config.yaml
n_layer: 14
d_model: 256
n_head: 4
n_kv_head: 2
head_dim: 64
d_mlp: 832
vocab_size: 2048
activation: "swiglu"
norm: "rmsnorm"
norm_place: "pre"
norm_eps: 1e-05
positions: "rope"
rope_base: 8930.0
rope_fraction: 1.0
qk_norm: false
attn_scale: 0.125
bias: "none"
tie_embeddings: false
parallel_block: false
init: "uniform"
init_std_qkv: 0.0408
init_std_o: 0.0507
init_std_up: 0.0584
init_std_down: 0.0584
optimizer: "muon_variant"
lr: 0.00888
beta1: 0.95
weight_decay: 0.0
lr_head: 0.0102
grad_clip: 1.0
warmup_steps: 200
schedule: "wsd"
decay_fraction: 1.0
decay_shape: "linear"
final_lr_fraction: 0.05
batch_tokens: 65536
seq_len: 1024
doc_mask: true
z_loss: 1e-05
train_tokens: 258400000
steps: 3943
dataset: "wikipedia_en"
MLP neurons of a small language model. Each row is named by its layer, matrix (gate and up: input weights; down: output weights) and neuron, and shows model dimensions 128-223. Each number is 200 + 20 x the weight over its row's rms, rounded and kept within 0 to 999. A neuron's up and down rows have the sign that makes its largest values positive.
A block is one neuron, or neurons of one layer that tend to fire together. After each block is what it responds to, as a language model described it from the Wikipedia text at the highest values.

L5.gate406,256,212,231,197,206,210,174,197,192,194,196,226,193,180,191,220,209,211,215,213,164,210,180,219,201,210,217,187,186,201,171,206,247,190,182,220,195,233,196,203,218,198,214,188,223,171,220,197,142,203,201,173,200,183,176,184,219,171,255,230,204,181,220,221,177,163,208,192,196,184,219,212,237,220,192,197,208,185,230,202,226,188,180,206,223,195,193,197,196,225,216,161,169,240,181,224
L5.up406,192,201,191,196,194,228,171,207,236,205,185,245,186,194,196,172,266,237,220,227,213,183,209,220,224,179,202,187,182,208,213,201,189,209,203,202,194,194,246,209,186,189,215,190,183,221,198,184,195,185,203,189,201,183,151,209,191,212,196,176,208,189,183,182,178,151,181,184,204,183,212,195,206,230,187,188,214,203,213,181,210,184,202,199,194,205,202,185,178,167,194,205,230,236,218,181
L5.down406,199,172,182,240,182,227,194,165,196,211,235,206,207,166,215,158,227,252,208,197,199,211,184,231,187,181,210,169,209,200,194,179,208,202,210,200,205,198,218,176,221,206,220,182,183,206,207,182,187,197,233,204,195,173,197,188,214,174,189,176,176,221,185,205,198,162,210,207,180,215,161,198,224,174,220,194,231,192,224,202,175,190,229,218,218,191,212,212,160,168,217,160,198,192,189,243
L5.gate445,216,183,203,202,165,202,227,185,219,219,194,244,236,208,208,168,240,235,213,202,207,205,214,207,170,183,169,164,216,194,226,216,214,195,169,197,199,174,213,229,231,196,212,199,232,169,224,195,204,161,211,167,214,143,180,186,210,218,183,197,200,244,172,208,205,176,184,181,193,218,188,177,201,181,211,216,196,227,206,196,173,222,183,198,179,213,220,166,211,189,180,208,214,185,171,191
L5.up445,176,150,141,195,197,213,200,227,194,172,184,222,205,188,194,196,222,235,191,185,170,172,187,163,191,200,225,201,191,172,173,212,170,203,186,195,184,191,213,185,179,182,190,198,201,207,206,184,218,217,177,200,215,148,181,182,172,185,198,191,186,196,210,167,234,199,236,207,180,190,207,199,193,200,178,236,217,204,190,151,184,218,213,207,221,213,184,177,164,168,184,197,222,208,210,205
L5.down445,202,217,200,244,190,214,202,173,228,207,234,190,201,197,164,185,237,197,198,219,209,221,224,185,197,183,188,201,195,203,224,188,204,215,169,193,214,191,203,191,188,209,217,191,200,207,205,193,157,196,173,208,206,174,206,172,157,201,176,189,193,199,238,175,173,173,185,205,192,184,199,177,165,203,187,181,240,186,186,191,162,188,174,222,187,220,192,178,210,200,226,201,227,213,180,219
L5.gate579,210,163,175,196,179,205,176,231,240,211,193,216,196,205,174,188,243,213,163,219,201,158,198,182,196,186,186,242,181,197,201,207,231,231,198,196,199,192,232,175,194,205,208,233,199,197,224,206,167,223,192,217,206,197,188,187,217,193,208,182,215,211,197,180,175,188,209,197,184,193,204,211,192,187,207,224,221,182,214,196,178,195,220,167,212,181,211,214,221,172,169,207,188,235,199,191
L5.up579,202,243,206,216,163,197,189,184,247,225,176,217,194,227,189,194,187,198,159,204,211,218,228,177,208,218,183,208,211,194,215,221,237,204,181,209,168,200,218,202,224,191,194,237,190,187,196,226,185,203,204,195,211,180,216,181,216,219,157,196,187,206,195,216,201,217,160,179,210,166,200,212,205,191,197,212,247,213,218,184,202,224,198,165,214,192,220,174,205,202,199,197,202,240,182,211
L5.down579,216,196,166,168,195,216,187,179,157,179,212,218,164,229,221,233,230,208,232,196,206,218,181,187,187,200,209,175,218,185,193,198,216,214,194,214,160,204,190,227,218,210,213,215,214,197,220,188,148,198,229,199,210,173,196,180,171,186,218,166,187,208,212,223,199,210,193,200,217,169,158,199,195,196,197,199,210,191,229,213,221,180,181,220,210,202,187,177,183,221,191,196,241,193,195,176
L5.gate819,213,163,196,211,187,199,159,206,232,192,194,231,205,204,192,189,268,222,205,220,234,184,232,208,192,202,171,226,159,214,205,223,220,188,176,203,193,223,228,171,190,172,211,184,206,184,229,198,151,205,226,211,203,167,205,181,213,218,164,182,202,212,209,205,201,181,209,171,205,186,217,196,204,185,202,204,220,191,213,194,209,216,176,205,192,215,221,172,204,198,206,180,205,227,171,191
L5.up819,177,189,210,219,216,185,183,194,225,173,206,202,213,209,216,175,245,225,184,199,210,203,214,202,189,200,205,235,210,210,211,182,236,191,173,183,217,178,228,185,205,202,188,208,219,206,217,207,189,186,234,179,191,175,170,196,221,191,201,197,223,220,205,213,210,190,202,196,179,206,189,172,190,199,191,222,231,197,220,156,202,206,200,225,246,209,178,212,190,187,187,211,195,213,159,212
L5.down819,179,236,198,182,167,224,215,180,231,172,200,212,168,186,216,179,223,225,183,188,190,201,193,168,205,191,216,204,216,210,217,214,218,238,212,199,216,229,204,218,201,208,197,218,198,217,222,179,208,223,241,181,191,192,176,202,191,184,206,171,211,224,212,188,191,166,183,192,183,225,184,191,216,218,230,220,230,209,219,223,212,178,196,230,215,210,206,169,174,185,193,191,183,206,176,203
First-name final pieces

L8.gate636,186,203,195,200,180,184,209,196,179,236,199,206,223,199,187,178,186,203,146,218,191,174,176,211,217,187,228,189,226,179,220,178,215,190,184,196,151,210,195,192,190,188,205,185,172,209,197,229,212,192,194,192,176,189,211,193,219,233,182,233,213,214,225,195,195,189,172,160,181,198,214,212,164,193,222,184,183,197,230,220,203,177,177,182,225,224,211,216,213,240,207,194,241,172,205,168
L8.up636,201,196,172,170,230,184,188,222,190,197,203,204,216,238,180,163,168,255,231,180,203,234,233,173,194,208,196,193,172,215,193,213,237,185,205,199,190,215,191,210,202,205,226,221,210,193,204,205,177,191,193,188,219,174,206,225,219,201,210,216,207,234,181,211,192,204,214,188,208,194,220,177,202,205,198,180,211,229,213,185,238,187,194,185,215,236,181,215,225,216,189,185,193,185,198,187
L8.down636,147,239,227,186,182,183,195,210,173,170,196,196,192,208,169,208,172,232,195,243,186,195,167,197,176,191,191,148,191,209,159,198,178,229,176,193,206,212,210,225,216,188,188,212,192,188,149,164,208,205,220,188,172,205,182,196,196,197,207,223,221,197,212,209,219,210,221,227,199,222,205,214,201,192,225,215,196,151,205,217,231,199,203,173,195,175,200,215,215,220,197,237,182,204,184,139
Possessive apostrophe

L5.gate112,234,188,192,211,215,157,204,232,205,232,184,223,198,212,206,191,185,209,195,203,242,202,197,188,232,229,224,170,203,206,216,200,220,203,187,204,217,168,165,180,160,205,216,216,215,216,213,224,210,182,192,201,203,240,197,217,191,224,211,195,204,219,192,203,165,197,192,156,244,191,203,179,201,194,184,189,173,196,184,212,189,154,165,210,180,195,166,201,176,223,183,201,189,205,178,219
L5.up112,237,168,170,207,214,220,205,223,210,207,231,219,207,183,228,189,166,202,198,209,243,181,191,188,189,195,239,179,189,191,202,197,192,207,211,218,196,202,209,191,182,206,196,196,233,214,201,229,240,156,201,215,220,201,180,177,200,203,190,176,249,178,222,204,216,219,198,170,180,206,204,198,227,185,198,158,170,187,160,178,203,170,197,212,183,213,206,173,162,198,220,206,236,225,201,197
L5.down112,212,184,197,211,203,223,202,216,205,151,207,184,213,165,209,206,167,235,179,160,215,215,217,175,183,209,208,190,182,217,143,197,206,211,205,226,182,209,200,216,202,199,207,210,181,217,199,233,243,188,237,224,195,188,189,216,210,162,194,198,227,177,232,220,220,201,203,170,175,193,194,179,221,206,238,209,186,199,187,179,171,191,185,210,216,182,178,202,154,187,184,194,231,219,186,192
L5.gate280,191,185,188,174,178,179,184,199,166,226,195,179,208,247,232,191,203,234,209,177,142,192,198,212,186,168,182,194,203,165,210,166,191,204,209,183,237,190,197,201,203,259,182,193,216,220,188,172,214,208,204,188,187,194,224,221,214,164,188,187,152,217,207,201,241,199,189,189,193,192,208,158,207,199,212,218,191,203,182,155,174,208,181,190,212,231,223,202,199,159,210,186,204,203,171,172
L5.up280,217,148,162,223,211,222,211,193,174,198,206,182,206,204,199,205,189,212,204,196,215,185,212,204,198,183,190,200,184,164,165,176,172,175,176,218,209,189,201,196,218,231,226,184,191,151,186,195,194,210,181,195,208,213,236,218,216,170,197,203,182,203,207,183,231,219,179,170,223,180,181,160,183,210,204,217,193,182,201,183,167,228,190,212,208,200,210,206,220,184,146,164,220,185,223,178
L5.down280,208,199,181,162,202,206,211,205,180,228,202,197,231,187,166,224,183,178,190,221,192,214,181,178,226,212,198,211,195,181,202,202,172,206,190,216,191,222,222,214,185,221,202,177,202,199,231,215,155,199,236,224,215,195,235,203,213,191,156,193,186,191,189,239,229,176,191,170,214,185,196,187,197,188,199,208,212,169,182,179,143,181,198,248,208,198,196,215,205,211,214,182,186,236,220,199
L5.gate438,206,189,183,199,238,213,197,188,179,194,171,206,194,207,210,191,199,206,228,240,229,215,201,211,200,179,163,204,204,212,196,209,177,205,200,192,199,185,187,215,206,201,220,175,187,219,207,199,216,235,187,196,183,200,178,220,176,171,219,224,198,193,195,235,201,166,229,221,184,203,176,220,244,195,201,192,228,168,164,184,194,210,200,195,187,182,190,196,190,201,185,183,182,207,199,232
L5.up438,188,164,165,215,246,171,221,204,167,185,227,197,213,188,175,193,184,205,207,188,187,213,212,239,179,198,163,190,201,187,197,195,211,212,180,209,212,189,230,198,218,198,186,210,194,223,215,192,211,220,176,206,183,222,200,237,207,183,198,173,168,187,177,188,193,212,228,179,193,209,221,212,200,178,182,186,192,175,222,185,216,201,205,227,170,186,216,181,204,162,176,181,182,216,179,204
L5.down438,213,187,229,213,180,170,203,209,196,223,239,222,221,198,183,160,189,157,205,199,185,197,214,181,210,235,232,219,210,216,191,232,201,210,226,226,176,191,180,209,185,199,217,202,232,240,199,222,181,211,232,190,195,151,215,206,209,200,191,200,240,236,191,168,178,168,176,204,200,202,210,192,201,204,203,206,201,191,212,201,202,171,196,186,211,181,225,219,185,193,191,212,217,228,210,180
L5.gate825,186,202,201,213,215,212,158,196,175,168,183,166,188,211,223,184,191,220,194,204,200,172,184,191,196,197,195,222,225,181,218,209,161,218,162,213,223,226,186,201,185,229,251,184,212,199,206,146,219,166,222,179,176,209,238,221,184,163,169,167,234,170,193,226,214,208,178,179,233,235,191,187,215,187,233,190,200,178,186,202,211,190,205,185,208,165,193,210,206,176,186,205,192,240,213,150
L5.up825,204,174,179,188,198,195,174,226,221,198,191,196,204,203,208,210,187,280,204,220,214,197,200,146,211,204,203,208,200,224,221,168,193,206,215,190,218,189,210,179,213,215,201,208,186,200,204,182,175,205,227,213,201,171,219,226,183,171,182,201,199,229,177,177,207,189,199,169,234,206,174,174,201,198,185,220,205,215,181,195,169,171,176,177,221,162,227,191,201,196,209,202,190,226,186,167
L5.down825,184,215,151,198,174,218,172,207,196,196,193,173,188,167,199,170,176,216,209,176,209,230,185,196,232,210,176,218,217,186,196,211,204,207,215,195,178,212,182,200,189,202,166,218,187,174,201,178,210,191,279,185,197,204,233,198,183,181,166,189,202,185,176,220,195,209,194,173,196,217,210,193,227,199,191,191,198,214,185,195,236,145,186,175,159,213,194,233,203,188,240,225,179,230,164,191
Paragraph/section line breaks

L3.gate1,208,197,178,196,195,210,187,228,197,202,180,188,196,176,193,218,183,206,191,236,205,223,218,175,181,181,206,218,214,181,174,182,200,177,233,208,248,182,219,216,185,169,189,212,188,245,199,208,182,200,178,198,170,222,196,188,189,208,166,194,176,189,187,201,189,158,184,171,235,185,209,224,187,238,181,174,192,224,219,209,207,189,202,252,174,184,198,177,199,161,187,208,196,217,206,187
L3.up1,191,167,210,199,197,214,174,218,200,214,204,184,205,194,174,252,186,183,183,207,183,211,154,214,236,216,206,177,207,214,190,218,214,193,203,234,221,204,212,258,230,216,193,202,207,197,200,178,214,200,182,165,198,228,204,190,219,205,198,212,208,187,197,208,191,156,228,187,205,209,186,183,164,188,186,194,199,221,191,236,145,188,189,208,230,189,222,194,193,180,181,190,182,229,202,215
L3.down1,198,208,199,226,163,220,213,216,185,195,203,195,203,221,193,219,237,154,188,212,166,191,202,219,243,215,212,187,231,186,201,196,225,203,208,203,185,194,210,197,204,183,183,195,221,180,221,208,239,178,244,196,214,202,224,171,191,222,175,210,195,226,210,198,202,195,195,194,195,208,223,181,227,195,180,209,218,229,189,211,185,222,169,211,206,229,211,224,178,191,212,193,184,199,175,195
L3.gate146,191,213,179,163,223,193,161,194,188,206,191,205,174,184,202,202,221,212,215,205,191,191,190,230,219,199,199,199,200,209,227,195,170,206,213,202,189,200,200,210,194,241,203,204,207,236,197,196,211,221,197,208,197,185,196,206,190,203,285,174,184,203,198,238,205,200,163,170,226,214,179,200,208,194,210,179,190,210,177,172,223,177,211,208,189,228,212,215,217,246,219,218,211,220,234,216
L3.up146,208,203,183,208,200,198,199,238,180,237,223,208,173,169,174,220,188,195,204,191,178,172,197,224,189,229,164,190,212,181,243,219,198,168,214,182,192,220,206,209,188,206,204,207,202,184,173,204,165,203,199,189,224,228,211,165,179,205,208,195,190,189,194,184,231,197,185,161,177,165,175,209,210,184,179,201,192,204,161,191,180,164,196,158,204,205,178,216,184,181,211,191,214,215,216,199
L3.down146,227,211,204,200,187,182,218,206,209,206,231,175,188,182,195,196,190,206,229,171,198,206,181,212,187,211,228,235,183,150,207,207,228,205,210,191,213,176,212,186,199,214,186,190,232,188,231,186,235,178,214,216,236,197,205,208,193,243,204,225,201,241,219,225,195,222,187,161,193,201,165,187,205,181,237,188,231,171,172,196,202,173,193,196,184,217,211,221,209,193,180,181,178,171,191,202
L3.gate229,220,176,220,227,199,230,215,170,198,206,222,184,194,202,204,170,189,212,198,205,192,196,196,216,189,220,195,189,232,237,180,199,203,180,223,204,175,214,194,183,194,223,224,196,181,170,186,187,184,203,221,207,229,198,206,215,217,192,180,202,211,227,197,189,204,192,150,210,208,233,203,201,199,189,167,214,205,193,209,207,222,168,183,190,170,210,182,168,181,173,206,197,229,214,191,237
L3.up229,196,193,203,183,202,177,202,204,213,184,218,188,178,177,238,201,182,204,194,227,208,214,179,196,204,212,216,190,199,201,187,210,202,157,228,199,202,219,195,195,172,207,223,208,184,165,219,199,197,196,183,219,216,242,185,202,157,193,203,216,175,210,226,242,202,212,187,208,215,211,179,195,175,212,199,162,192,214,201,199,189,190,174,179,185,203,186,173,199,177,214,215,182,216,233,204
L3.down229,189,196,215,190,195,237,136,178,217,222,227,203,223,184,166,187,214,206,198,211,182,187,166,204,190,198,188,203,223,218,192,223,178,167,207,206,232,206,189,202,187,199,198,222,146,188,207,195,233,206,228,245,194,167,236,183,221,207,217,165,187,194,181,191,217,200,184,206,198,212,161,180,181,216,222,197,181,199,194,152,192,202,225,209,192,168,174,157,207,163,234,215,189,171,198,174
L3.gate452,183,216,230,255,213,196,181,204,188,182,214,199,244,194,192,204,211,203,212,223,186,213,221,204,220,190,207,221,188,178,170,223,191,206,209,241,185,197,183,209,215,221,232,187,190,184,229,213,188,203,185,219,219,224,230,210,203,198,216,153,170,216,212,206,216,206,190,203,170,208,184,192,179,192,198,188,174,205,204,212,181,195,187,217,170,191,204,194,166,198,217,210,208,210,203,220
L3.up452,221,222,191,198,188,222,224,205,179,176,178,203,214,204,193,186,201,191,206,185,195,199,229,192,209,240,215,257,214,183,177,209,220,192,176,181,202,185,149,212,215,207,164,200,189,186,227,162,210,191,182,205,217,227,204,212,210,227,210,221,222,214,199,223,222,201,170,232,206,222,220,202,200,155,234,192,184,207,216,191,207,167,197,195,195,189,166,199,193,205,222,222,205,204,219,250
L3.down452,181,214,183,238,202,213,193,218,182,202,167,193,174,231,195,226,190,184,179,236,213,170,216,165,186,232,229,204,212,208,198,184,209,206,239,208,195,200,181,171,176,191,211,228,208,230,224,165,199,181,226,196,189,171,203,175,220,190,186,248,216,178,195,190,200,188,169,178,208,180,196,184,219,203,182,214,176,201,206,188,204,149,185,204,201,237,188,172,202,188,178,207,201,172,184,184
Sentence-opening time prepositions